config.toml
positions = "rope"
rope_theta = 1000000.0
qk_norm = true
attn_scale = 0.177
bias = "none"
parallel_block = false
max_steps = 7387
dataset = "wikipedia_en"
MLP neurons of a small language model. Each row is named by its layer, matrix (gate and up: input weights) and neuron, and shows model dimensions 0-95. Each number is 50 + 15 x the weight over its row's rms, rounded and kept within 0 to 99. A neuron's up and down rows have the sign that makes its largest values positive.
After each neuron's rows, "fires on" lists the tokens most often at its 100 highest values on Wikipedia text that the model never trained on.

L6.gate275:38 39 65 63 59 31 71 37 40 65 41 64 57 29 45 41 32 45 36 62 36 42 91 61 71 43 50 56 62 59 40 38 57 48 45 52 44 68 57 28 53 50 45 47 57 43 56 56 58 36 44 36 56 69 72 57 32 34 54 44 52 58 52 25 41 36 52 40 15 54 54 48 73 51 45 36 74 48 55 42 65 42 46 42 28 38 62 26 27 81 64 30 69 57 64 41
L6.up275:57 53 54 32 25 42 64 51 63 63 42 45 57 37 51 07 39 63 47 48 50 50 56 53 49 50 39 85 29 61 63 43 43 51 57 63 45 65 70 71 45 30 28 37 57 39 53 48 35 38 72 39 71 10 53 51 62 54 40 53 56 52 53 33 49 56 47 39 64 55 59 24 65 38 58 80 40 29 67 73 41 49 55 44 76 66 39 61 28 65 46 68 62 35 60 43
fires on: " for", " |", " of"

L6.gate215:53 27 55 42 54 54 59 56 51 66 42 58 44 50 49 47 63 76 58 41 53 66 52 67 65 40 41 96 56 50 37 43 53 39 45 27 26 57 17 41 37 53 25 41 50 37 68 49 51 68 44 50 42 25 22 67 61 68 56 50 66 47 65 54 18 73 49 53 57 51 37 60 53 45 53 62 60 54 61 35 85 58 58 60 67 42 58 46 63 34 41 36 60 55 59 50
L6.up215:65 24 34 46 33 71 55 46 61 56 69 56 38 52 23 45 59 55 58 56 31 56 27 43 46 55 55 51 59 49 82 67 42 69 43 26 59 44 48 74 45 24 52 49 45 39 51 62 57 77 32 78 40 48 52 37 45 67 42 41 62 56 49 63 63 64 47 44 56 12 50 45 64 34 46 66 05 55 14 58 34 38 71 22 33 64 31 74 73 71 35 66 39 43 50 50
fires on: " and", " the", " |", " team", " band", " All"

L8.gate93:41 37 37 38 56 72 45 51 42 34 42 66 51 21 39 51 48 66 55 45 43 49 45 39 31 69 32 71 68 32 43 54 39 57 41 42 66 27 59 29 68 56 45 83 57 52 52 44 43 29 37 64 58 68 29 46 39 55 19 66 81 39 36 39 49 36 69 29 53 48 49 48 54 56 70 42 56 63 57 52 14 21 31 50 64 32 37 07 44 61 61 22 59 40 63 68
L8.up93:25 50 46 60 79 70 09 24 33 75 14 34 41 40 45 24 77 58 55 46 55 65 31 26 51 66 20 32 47 62 45 36 65 45 36 42 60 61 49 27 44 57 80 45 22 35 42 48 63 39 33 52 45 64 41 51 50 39 51 37 49 47 45 39 41 43 25 49 43 73 44 49 42 46 43 45 35 61 54 51 61 59 46 31 38 25 46 38 47 53 51 47 35 75 46 48
fires on: ",", " and", ";"

L5.gate68:34 42 52 52 42 42 30 59 51 82 32 72 45 38 41 40 45 83 45 23 72 53 66 64 56 39 48 64 42 50 31 25 39 57 62 56 60 24 49 32 35 55 61 55 65 62 55 47 55 47 47 50 62 64 42 81 51 50 48 31 47 56 19 28 26 74 56 52 55 51 49 50 61 43 69 63 61 37 47 50 62 26 50 50 37 30 86 46 45 50 44 58 70 66 53 57
L5.up68:49 50 34 43 42 31 57 68 62 43 27 50 51 38 17 71 40 47 61 45 55 34 75 53 48 48 64 62 40 61 49 40 24 50 60 20 35 43 56 48 42 52 63 54 52 51 72 52 50 56 71 86 57 38 13 51 47 85 38 58 83 60 39 47 47 70 52 59 65 40 57 74 25 34 54 75 40 50 53 45 50 46 62 42 77 30 66 51 52 41 26 36 70 55 52 48
fires on: " of", " among"

L6.gate11:18 30 40 46 73 84 58 48 48 45 50 47 19 33 36 60 31 56 72 20 38 72 55 80 62 62 64 74 58 56 54 53 28 49 34 65 68 21 35 45 44 46 53 39 55 51 53 46 48 48 39 62 55 41 29 34 63 53 47 63 29 68 46 38 24 62 35 36 83 50 38 47 40 53 48 26 54 59 62 40 34 52 68 56 50 56 54 51 62 41 52 47 47 39 47 68
L6.up11:39 43 38 37 30 48 68 32 60 34 52 68 38 39 49 65 39 56 52 49 60 45 56 58 48 59 60 33 61 40 71 61 09 10 75 33 48 57 42 60 64 73 40 73 48 58 38 48 23 37 51 64 39 45 24 73 61 69 71 57 38 66 66 37 31 59 66 13 28 33 49 53 50 57 57 51 60 55 60 65 46 42 51 23 51 54 33 42 47 21 36 51 54 54 29 41
fires on: " and", " &", " or", " to"

L3.gate44:33 50 31 35 47 50 66 46 43 49 35 48 49 24 21 60 31 72 56 45 49 54 24 69 26 49 59 53 39 58 46 43 32 63 44 95 51 68 42 64 38 70 40 60 64 40 76 70 50 51 52 58 75 76 44 81 43 50 59 64 67 47 49 41 43 54 53 65 32 48 47 42 36 52 53 43 69 43 60 54 69 44 24 70 65 68 49 31 65 56 67 37 44 58 47 32
L3.up44:78 49 57 45 46 20 40 60 53 68 23 29 67 38 19 62 32 67 40 52 23 43 58 40 46 45 48 61 45 50 92 54 58 54 54 56 52 43 53 71 59 59 57 45 48 42 58 40 50 73 60 27 58 93 49 53 43 63 37 37 55 57 55 49 42 75 72 58 47 48 56 23 40 17 36 49 39 54 55 60 77 52 55 41 34 67 47 45 36 62 53 65 42 59 61 51
fires on: "t", ".", "s", ";", " |", "k"

L3.gate0:39 44 57 34 55 40 49 25 13 32 43 61 34 10 50 45 69 60 40 36 71 30 44 50 73 65 67 43 58 53 57 41 21 40 71 40 52 42 31 61 45 64 37 70 34 29 53 43 88 40 33 29 79 46 42 41 67 62 47 50 56 44 37 60 68 39 48 79 34 42 45 45 49 55 88 58 31 61 40 46 53 32 41 46 63 66 76 58 46 47 48 17 65 61 34 55
L3.up0:34 71 37 48 30 54 53 49 51 41 50 50 51 58 35 05 39 49 68 47 77 38 44 75 46 19 41 64 39 34 85 60 73 56 72 43 25 54 48 70 38 65 60 49 47 60 62 38 61 60 59 63 43 61 63 50 38 32 35 25 53 28 49 34 56 43 48 83 69 67 73 54 52 31 49 57 47 80 63 63 51 40 18 53 44 69 57 50 78 03 70 58 66 61 53 49
fires on: ".", "-"

L7.gate45:40 68 50 57 33 90 58 75 25 36 54 42 36 43 47 44 45 57 51 37 37 77 64 62 37 57 41 65 55 57 28 44 10 68 36 69 61 56 51 41 62 45 32 52 65 48 42 82 49 53 36 75 45 54 44 58 56 64 34 68 58 57 45 41 38 71 63 23 59 44 25 76 46 45 49 40 32 30 42 52 63 26 42 41 50 71 38 41 70 59 55 49 57 63 52 55
L7.up45:59 84 70 41 41 64 36 45 39 69 47 46 53 29 40 46 54 58 30 76 40 41 60 59 32 50 25 40 69 13 19 57 40 32 91 46 78 48 56 61 52 64 83 61 43 40 62 51 79 83 41 54 59 81 59 71 50 63 79 49 50 43 79 35 47 42 44 36 62 55 58 64 21 65 50 57 31 50 45 42 40 64 57 48 33 55 57 57 59 49 41 59 46 39 30 29
fires on: " and", ",", " or"

L6.gate318:34 34 55 57 48 33 47 39 61 43 45 13 58 28 65 39 65 63 50 60 57 43 83 42 85 49 57 58 51 75 60 45 70 46 64 37 02 61 68 57 49 72 63 51 40 41 71 53 33 45 59 50 70 30 36 70 42 45 46 46 32 40 53 51 39 50 66 68 43 44 30 45 41 71 57 34 46 58 45 21 63 53 68 39 62 39 55 71 20 60 83 54 62 57 40 48
L6.up318:41 28 31 43 42 47 73 49 50 08 42 49 20 66 72 30 70 46 77 44 36 44 57 73 45 54 46 66 45 31 59 44 49 49 69 47 25 58 50 65 31 54 65 33 37 60 50 44 51 25 50 74 49 66 30 38 53 64 11 37 62 55 43 48 36 68 53 77 33 32 33 59 38 65 33 81 49 36 53 42 58 56 62 51 42 68 37 33 42 67 65 62 46 47 38 71
fires on: " the", " that", "The", " It", "="

L7.gate206:62 49 43 42 29 51 38 54 47 49 36 75 55 21 41 40 66 84 74 45 39 72 22 68 30 11 60 66 49 41 52 38 54 55 33 86 45 47 33 63 35 53 40 58 54 39 71 65 57 72 65 50 48 54 40 66 67 77 27 48 56 39 65 70 21 67 50 38 66 38 50 60 59 45 81 39 31 69 68 63 61 52 32 84 55 29 56 51 50 62 34 31 56 57 61 31
L7.up206:64 53 48 71 40 47 26 51 70 64 56 73 61 41 71 32 73 61 81 50 68 37 23 53 33 45 77 69 40 59 56 53 44 54 45 31 42 32 52 60 51 46 53 29 49 33 59 45 61 63 36 51 49 71 32 63 42 59 72 35 49 60 62 42 41 44 51 41 42 22 41 50 51 38 52 74 55 60 24 51 56 62 66 40 28 29 43 53 62 47 59 44 59 60 47 34
fires on: " the", "'", " and", "s"

L6.gate282:54 54 72 40 43 41 58 47 47 42 26 64 43 24 56 72 61 40 66 66 36 33 56 54 66 69 40 44 65 48 61 53 45 71 22 69 48 36 56 67 25 52 39 63 45 38 51 67 61 40 42 62 49 06 59 56 73 66 37 82 28 76 56 50 44 81 14 38 44 78 38 34 56 41 55 37 37 68 80 54 57 45 57 65 54 47 51 45 45 45 43 79 58 52 50 49
L6.up282:88 61 63 64 43 55 43 50 63 65 31 46 26 51 32 53 49 38 61 39 54 56 12 59 38 36 55 66 67 37 47 79 54 47 43 32 50 54 57 50 51 44 17 73 54 51 71 39 40 49 71 53 36 52 42 57 34 65 59 74 76 62 51 70 67 79 51 21 55 36 51 56 43 47 50 59 81 78 53 64 88 51 11 65 53 44 39 71 84 61 46 25 49 52 53 70
fires on: " the", "s", " |", " consecutive", " a"

L6.gate3:59 45 37 64 61 49 44 63 62 86 56 33 14 29 49 43 06 73 58 38 85 33 46 34 31 39 30 33 41 29 47 45 20 54 51 56 55 29 23 41 41 70 39 43 59 47 67 57 58 64 55 43 55 37 35 55 43 57 52 41 60 63 47 66 32 47 34 46 27 42 43 42 54 65 61 80 21 59 73 71 63 59 26 40 61 38 64 53 37 49 56 39 42 52 58 24
L6.up3:60 37 55 42 41 39 55 68 62 52 62 68 65 45 62 85 56 71 25 83 58 46 27 54 43 46 61 43 42 32 51 35 80 40 55 71 45 64 65 51 52 54 51 27 57 31 62 78 56 43 24 65 53 63 57 26 44 50 57 61 51 52 52 75 78 22 47 17 66 27 62 61 69 41 39 76 33 65 16 55 44 70 58 40 53 37 51 44 44 66 32 30 36 49 33 41
fires on: "-", " 3", ".", " \"", " 2"

L6.gate292:55 33 47 62 43 49 39 65 55 61 46 69 57 57 29 47 42 55 44 41 53 45 38 57 57 37 63 64 39 57 39 28 32 44 23 50 61 53 38 34 51 70 31 31 32 23 59 69 65 51 56 54 32 41 42 64 41 48 37 56 79 42 42 58 29 52 64 70 42 52 33 33 43 37 59 28 49 60 48 26 66 62 47 59 88 66 56 46 61 25 38 14 58 62 68 12
L6.up292:52 58 42 52 39 53 57 24 52 16 72 68 81 66 72 47 62 35 48 47 32 40 31 58 41 31 30 43 81 67 34 59 48 45 31 54 32 63 42 46 52 61 49 50 47 33 49 39 45 46 71 52 43 75 46 62 35 33 70 37 80 79 48 82 66 56 55 61 37 55 39 52 66 34 51 26 41 36 51 44 46 22 56 75 75 41 41 47 56 57 45 47 27 38 43 25
fires on: "-", "–", " re", " (", " government"

L3.gate267:44 56 74 56 34 66 52 02 20 38 31 52 19 43 37 34 33 48 67 50 49 57 55 47 49 62 22 57 59 59 37 65 07 80 38 63 42 25 35 61 31 59 46 26 55 31 65 53 55 26 36 58 55 43 25 32 46 61 64 49 60 75 46 19 62 61 57 37 54 47 37 63 26 43 56 49 41 55 60 35 57 62 51 89 58 62 67 49 59 49 62 48 61 65 40 31
L3.up267:54 39 50 51 54 51 54 58 61 55 57 30 27 50 29 51 62 36 67 41 77 59 59 61 38 51 37 55 53 51 55 43 08 73 51 43 47 53 59 48 53 62 70 53 49 23 60 62 38 20 63 05 50 59 46 59 53 39 64 45 69 57 61 48 34 36 51 66 35 52 25 46 30 62 62 67 25 55 61 45 66 48 75 63 55 58 54 55 47 43 70 48 40 42 43 17
fires on: "-", " and", ",", " in", " to"

L6.gate0:26 66 70 54 50 45 76 63 20 31 60 48 58 40 54 71 35 60 36 43 49 35 56 47 56 86 60 41 55 68 45 46 47 53 60 40 35 55 50 32 54 64 29 54 35 58 56 75 46 66 54 53 42 61 42 42 40 29 57 50 49 81 67 23 38 47 43 48 22 40 16 47 45 24 62 13 56 38 64 41 55 29 37 53 41 43 92 51 26 45 49 52 48 49 67 50
L6.up0:71 69 36 52 74 77 66 70 51 61 62 39 45 42 64 60 50 36 39 61 40 76 41 58 48 51 35 31 73 49 63 34 76 53 39 62 54 66 47 48 62 50 55 47 63 64 58 61 24 50 65 30 54 49 50 43 44 46 53 32 35 58 61 40 71 45 57 13 61 42 20 41 40 55 77 49 43 59 49 56 17 38 60 33 48 65 48 54 30 73 27 39 56 45 73 64
fires on: " as", " \"", "—", " for", ":"

L5.gate32:53 58 68 45 58 48 45 11 03 09 50 47 38 23 54 63 73 36 57 57 63 77 61 59 35 35 55 47 38 41 49 71 41 66 38 60 76 68 63 51 55 54 38 63 18 55 54 66 29 58 61 60 56 40 68 64 61 32 16 70 51 43 32 62 35 42 46 20 68 41 39 78 45 29 56 45 42 45 52 54 63 50 28 74 51 36 36 60 50 40 65 37 53 58 77 53
L5.up32:50 28 23 48 22 99 08 67 41 35 66 70 46 40 58 38 63 83 49 58 32 37 56 49 53 40 39 49 45 49 56 34 45 57 70 53 54 64 27 56 40 52 75 66 67 58 22 59 47 39 83 47 27 64 49 59 48 34 74 56 48 73 32 61 32 45 31 52 38 51 63 56 43 75 38 32 42 35 37 33 36 43 46 55 47 88 37 68 50 40 43 74 65 61 45 39
fires on: "'", ",", " that"

L5.gate154:72 52 46 51 69 61 53 37 51 47 42 60 47 52 50 34 66 47 61 36 42 81 59 79 54 45 58 85 35 45 51 56 42 58 33 15 45 50 63 51 34 30 31 50 68 53 59 46 15 80 67 44 59 43 53 46 56 75 53 31 48 50 46 38 43 59 65 56 36 48 63 66 50 23 46 37 66 46 53 37 60 36 45 44 57 34 68 38 60 75 43 45 55 75 40 52
L5.up154:49 46 53 68 37 47 59 31 33 54 49 64 57 66 92 54 37 49 46 67 29 44 71 76 49 48 16 69 71 68 53 66 32 43 15 41 60 53 62 39 39 64 49 33 45 54 51 46 47 38 29 56 41 47 33 59 60 68 76 41 33 71 65 62 56 57 43 52 65 53 51 58 43 42 61 48 57 47 35 60 91 38 99 38 61 36 59 35 67 44 45 35 53 39 62 46
fires on: " the", " a", " for", " of", " round"

L6.gate16:25 46 40 48 53 52 49 67 75 58 45 20 56 29 68 46 53 70 63 55 58 64 16 41 29 52 61 54 45 45 62 34 57 46 54 51 53 46 41 28 61 47 23 50 50 37 53 84 38 71 54 69 49 48 56 56 58 51 53 85 62 43 39 30 25 74 38 57 44 37 21 38 50 34 64 36 55 56 53 63 54 43 31 60 22 52 58 37 32 53 51 22 75 31 67 23
L6.up16:35 41 27 41 43 61 19 47 52 51 31 31 58 53 50 65 98 24 56 44 57 52 41 60 45 71 38 66 46 14 69 74 68 46 49 48 71 09 74 35 62 46 57 54 84 38 56 44 57 47 40 58 55 85 55 47 48 57 45 30 59 52 52 53 73 48 33 57 40 40 48 59 49 31 42 62 41 58 36 34 48 61 32 28 42 64 33 62 52 66 66 47 42 48 22 56
fires on: " while", " The", " the", " although", " and", " though"

L7.gate154:26 45 70 57 53 34 64 40 48 36 45 64 61 28 66 31 46 57 63 72 36 51 56 42 68 35 84 60 34 63 48 21 45 33 80 62 44 40 42 58 57 32 65 42 34 55 39 48 75 29 63 61 47 56 17 74 63 57 70 43 29 62 33 35 28 49 50 45 63 59 55 65 29 51 60 49 49 59 67 64 39 53 71 79 49 19 54 58 67 41 62 40 46 30 49 58
L7.up154:40 63 63 53 46 42 39 58 52 39 52 59 35 31 58 36 37 58 67 56 65 38 50 66 58 46 59 51 32 52 42 36 46 42 51 31 67 88 54 52 25 50 84 66 11 64 37 60 45 47 50 49 46 49 54 61 46 31 45 36 40 75 50 38 32 46 44 79 40 53 39 44 59 44 72 69 41 50 42 57 41 37 32 50 67 65 49 43 46 68 30 53 38 49 47 14
fires on: " the", "-", "'", " of", " this"

L5.gate92:43 40 48 41 44 39 56 46 43 52 28 52 61 44 53 58 06 77 41 66 70 57 46 52 48 72 65 66 55 66 36 49 70 47 30 49 48 37 28 26 39 49 28 45 44 28 53 66 38 49 46 58 69 32 44 43 51 48 40 62 57 63 76 32 27 37 68 33 55 48 34 33 08 15 57 32 71 58 62 51 84 56 46 83 30 47 82 45 27 59 40 21 74 42 77 48
L5.up92:73 72 29 52 61 67 51 22 72 37 43 78 39 62 30 36 42 55 21 60 52 25 52 25 51 57 52 46 68 67 41 34 59 51 38 44 22 39 35 56 71 17 41 36 30 62 45 48 32 25 57 57 56 62 57 43 47 40 55 30 54 47 50 45 61 62 50 44 61 49 37 53 55 40 37 53 47 65 48 40 35 28 45 42 51 28 15 29 23 74 60 50 45 55 69 32
fires on: " ("

L6.gate17:72 38 41 54 45 43 68 63 36 56 25 38 86 54 45 39 33 57 37 29 72 59 53 85 66 21 41 48 58 24 54 50 45 53 66 69 71 52 60 75 28 69 58 54 47 39 59 52 48 67 32 41 81 69 42 71 66 35 49 58 67 41 49 59 54 57 27 26 25 46 63 39 14 43 79 57 46 43 50 52 62 36 31 53 44 65 73 70 37 48 33 46 39 42 83 54
L6.up17:57 53 28 70 33 41 38 76 55 48 42 49 44 32 56 57 56 61 67 41 52 76 64 38 82 52 26 31 45 54 56 63 57 43 61 78 63 51 60 66 54 45 58 39 58 54 66 42 53 47 28 45 61 47 61 43 58 57 43 39 40 82 57 52 48 51 32 17 51 43 56 37 48 37 43 76 41 57 40 79 50 52 21 26 30 74 80 89 32 50 31 54 40 47 70 56
fires on: " |", "."

L5.gate123:36 55 28 73 61 31 25 69 34 33 34 48 55 42 62 39 44 40 54 44 65 71 55 50 68 22 58 56 48 85 54 53 44 49 36 57 54 54 61 60 50 41 16 79 67 39 64 63 66 38 52 63 55 72 48 41 68 57 24 45 99 44 41 32 43 43 58 60 58 67 41 42 33 43 73 18 44 43 54 25 48 48 40 48 29 62 49 73 47 43 58 47 55 64 47 45
L5.up123:49 77 32 59 51 46 25 60 61 58 54 57 71 55 75 70 26 43 61 51 57 40 39 42 73 73 61 52 43 64 31 30 21 36 70 61 68 57 73 45 56 62 52 25 32 48 57 42 74 65 40 86 52 62 60 52 46 02 17 51 60 50 58 38 37 17 49 20 56 36 56 49 60 38 49 44 63 53 30 41 65 72 39 42 17 36 51 75 42 48 42 23 52 63 35 48
fires on: " called", " named", " known", " to"

L7.gate212:50 39 41 64 52 68 66 50 37 56 49 77 38 07 46 47 36 82 59 59 41 40 36 50 50 44 50 55 45 36 67 59 34 38 72 39 35 42 38 52 42 53 50 60 50 54 59 54 59 39 46 35 59 27 38 62 60 46 62 22 41 46 19 70 04 41 50 55 41 48 44 59 78 86 66 73 39 58 31 61 30 40 63 43 28 31 30 64 38 47 55 48 41 24 54 46
L7.up212:34 45 48 74 62 57 63 52 32 32 53 61 42 34 15 24 39 47 31 71 99 58 34 47 38 44 56 50 35 70 58 40 50 38 60 25 52 65 52 39 64 44 53 47 39 46 38 63 86 57 46 34 55 37 73 45 62 47 69 71 55 64 97 56 39 34 49 30 65 55 45 52 44 41 35 30 44 23 32 53 62 39 63 41 46 40 23 51 68 27 56 44 61 40 43 59
fires on: "-", " out", " \"", " 17", " 20"

L5.gate163:46 63 63 21 61 33 44 49 49 40 33 33 48 53 63 19 63 64 43 54 58 34 44 58 73 61 54 69 50 33 45 59 57 40 56 65 45 25 62 53 31 37 21 77 47 37 42 30 54 35 41 38 57 38 53 79 44 58 38 52 72 75 44 34 48 61 28 48 64 80 65 48 49 62 40 57 69 56 75 47 38 61 45 74 72 66 65 62 54 26 58 26 44 48 80 45
L5.up163:43 31 53 39 50 60 24 49 61 49 44 47 67 41 64 18 61 65 50 47 47 34 42 59 44 59 21 53 94 42 35 38 55 60 52 17 38 49 58 67 45 33 47 62 51 78 50 37 25 39 44 50 47 40 54 35 53 92 65 28 51 68 30 28 32 78 48 35 23 79 68 41 46 35 48 47 40 61 75 46 66 37 58 50 71 45 55 99 47 74 34 33 52 21 69 69
fires on: "o", "s", "a", "no", "to", "os"

L3.gate189:49 53 39 46 49 32 41 63 42 53 24 56 62 36 84 21 19 87 49 65 50 88 45 63 52 46 56 56 50 55 54 31 48 61 33 44 44 38 46 36 57 51 16 38 67 56 71 60 61 53 39 50 74 60 39 66 72 64 30 59 57 66 49 22 52 49 47 40 72 71 42 24 36 53 71 39 59 52 42 56 69 47 44 35 59 44 45 45 57 70 36 51 76 58 84 63
L3.up189:71 27 66 32 40 43 29 47 40 48 54 58 57 58 74 62 48 41 45 72 50 71 65 33 63 52 33 55 57 53 37 51 24 59 42 50 59 57 63 48 42 43 80 43 54 41 07 44 39 41 53 54 21 47 46 35 23 49 51 56 42 31 53 77 66 51 52 29 54 26 70 55 48 48 10 43 64 47 65 34 76 48 92 59 63 47 42 41 85 47 49 40 31 26 63 48
fires on: " of", " |", " during", " (17", " on", " for"

L6.gate48:60 44 55 55 63 42 55 48 47 24 38 37 44 13 45 45 70 39 42 61 54 42 36 60 32 33 68 49 46 45 41 35 43 58 82 78 59 52 52 50 54 71 41 62 39 74 75 43 41 50 43 35 78 21 39 33 51 45 61 64 55 39 42 59 76 43 39 87 65 65 47 46 77 73 83 58 57 35 51 38 57 48 82 58 55 54 56 23 20 70 59 40 67 87 39 51
L6.up48:54 54 24 37 57 50 44 49 32 72 55 67 25 40 64 72 46 49 71 51 25 54 67 48 48 56 56 58 36 48 66 28 55 44 32 40 29 31 51 51 16 53 65 53 59 51 41 56 42 76 45 53 45 71 52 68 42 46 37 48 57 68 55 27 57 66 36 58 32 58 45 62 73 51 40 66 34 72 77 69 59 48 54 30 76 47 80 20 49 23 43 65 39 86 70 66
fires on: " born", " St", ".", "aged", " February", " Saint"

L5.gate3:49 55 65 47 40 34 68 44 37 57 60 73 22 56 70 26 47 37 55 26 16 70 38 50 60 50 09 69 61 68 54 50 48 53 44 58 49 51 33 42 67 67 22 71 48 35 61 45 25 46 13 43 60 54 54 58 54 68 37 39 70 65 65 37 66 57 52 21 66 59 63 44 37 15 72 58 48 62 72 56 36 32 46 51 60 52 79 49 60 46 66 56 70 75 59 39
L5.up3:46 81 53 63 89 60 47 44 52 23 35 38 38 67 45 43 99 51 72 65 36 53 60 64 55 71 36 15 62 65 34 63 48 77 60 64 53 37 33 23 44 45 64 28 44 47 66 48 63 43 41 46 49 35 44 35 54 40 41 44 45 49 68 51 70 50 61 46 52 65 34 48 74 58 55 45 40 59 74 37 43 55 68 37 40 37 60 42 48 53 62 41 50 65 48 36
fires on: " and", " &", " or"

L3.gate113:43 42 89 70 59 47 31 42 57 27 44 53 39 22 49 47 66 48 52 67 82 44 61 64 35 34 48 44 16 65 55 25 47 61 32 44 58 43 46 19 33 57 52 46 32 74 51 36 41 68 49 55 62 71 46 65 72 37 41 33 54 59 56 47 49 38 64 52 56 50 67 52 46 40 60 72 50 30 91 54 54 61 77 77 35 23 60 60 50 64 61 54 56 72 70 33
L3.up113:58 40 70 34 37 44 19 69 39 62 30 35 39 70 42 33 53 60 67 56 54 28 60 39 19 53 64 43 39 46 47 59 53 44 95 48 49 53 56 67 50 67 72 43 38 73 48 42 68 72 61 30 47 51 49 78 45 42 52 40 57 40 52 80 29 53 51 56 63 45 69 65 62 49 51 53 50 55 40 48 40 55 26 80 45 61 43 55 35 57 60 57 62 50 27 72
fires on: "'", "ar", "s", " of", " among", "°51′"

L3.gate308:41 60 43 46 63 41 66 35 26 56 27 45 52 37 51 49 71 69 54 46 35 45 51 66 55 55 40 52 69 47 81 48 64 43 17 45 32 53 59 64 47 55 62 39 27 55 48 51 59 53 68 53 53 35 26 60 56 59 40 29 46 42 35 40 31 69 24 79 54 49 21 46 55 56 47 59 60 60 86 39 61 69 42 75 57 48 72 70 59 20 39 63 55 39 53 57
L3.up308:39 55 53 66 65 79 42 69 63 36 34 60 63 61 41 15 38 75 50 46 54 31 61 82 48 57 62 64 65 87 51 67 57 82 56 53 74 35 27 59 56 46 62 49 39 57 53 43 46 52 38 44 65 37 49 39 80 62 52 55 60 16 37 43 36 48 53 73 53 53 46 54 35 57 72 56 41 69 41 56 50 72 60 40 12 25 65 66 45 52 36 58 65 41 49 59
fires on: " and", " &"

L3.gate92:16 56 56 46 50 51 66 18 35 50 50 66 30 35 50 33 44 65 55 55 53 29 54 46 71 48 68 28 47 24 45 45 43 41 82 36 76 28 73 61 18 61 56 81 56 44 54 55 57 42 73 62 51 50 42 74 60 62 57 28 17 66 55 27 53 35 49 39 54 51 49 79 46 47 59 43 69 30 53 58 34 47 50 66 59 49 44 58 36 58 65 35 47 48 56 37
L3.up92:59 52 59 65 48 49 76 70 48 20 36 36 38 42 38 52 50 49 61 57 52 41 24 49 55 45 55 68 57 59 50 65 42 62 46 57 45 69 40 41 54 52 37 38 60 57 43 53 33 68 47 41 57 20 87 37 38 42 74 35 38 43 54 36 68 44 55 65 39 56 42 55 60 23 39 60 70 68 57 47 34 42 43 54 66 68 37 71 31 74 51 62 61 36 47 51
fires on: "-", "s", "a", "c", "de", "&"

L6.gate314:37 30 50 49 31 46 72 55 39 49 41 25 66 14 33 51 58 49 92 45 43 39 39 48 61 38 47 47 50 31 51 39 39 34 74 66 55 53 69 36 32 82 64 68 66 53 54 57 44 40 72 33 43 75 52 59 47 64 58 53 30 37 64 60 64 44 59 65 30 75 51 45 39 45 72 64 45 59 50 43 76 74 40 69 32 73 68 48 31 44 54 52 65 55 32 35
L6.up314:27 53 51 23 66 23 71 53 69 49 37 44 46 52 18 19 56 26 64 46 40 40 82 57 48 37 37 57 35 41 43 57 50 54 57 29 32 33 72 60 53 42 71 56 37 50 44 51 54 44 65 41 31 33 70 35 23 51 35 67 43 67 45 53 45 66 56 56 58 78 52 38 68 28 57 46 33 37 74 49 78 61 46 39 49 52 66 44 39 62 44 61 78 36 33 51
fires on: " the", ";", "-", " and", " |"

L5.gate299:28 53 46 67 49 33 59 61 28 60 35 34 78 60 35 36 43 67 47 41 53 55 35 59 65 65 69 66 65 65 49 40 38 55 37 50 26 40 41 30 52 75 25 54 41 39 85 60 53 44 34 38 75 26 44 70 67 56 31 46 55 72 49 34 35 61 57 32 47 58 19 24 50 37 77 41 42 62 47 24 54 33 43 32 42 71 45 57 33 49 37 42 92 43 55 40
L5.up299:26 46 41 40 77 54 55 42 53 37 50 59 55 69 46 32 37 58 62 56 32 33 61 58 76 48 72 67 86 41 38 61 50 32 50 29 38 49 45 81 64 48 37 34 20 26 51 28 76 56 51 39 84 60 60 48 63 37 34 43 44 35 58 30 28 29 44 44 46 59 45 37 37 38 84 51 53 29 47 36 66 37 48 51 52 58 26 68 28 51 45 59 81 36 34 44
fires on: ",", " a", " and", " by", ";"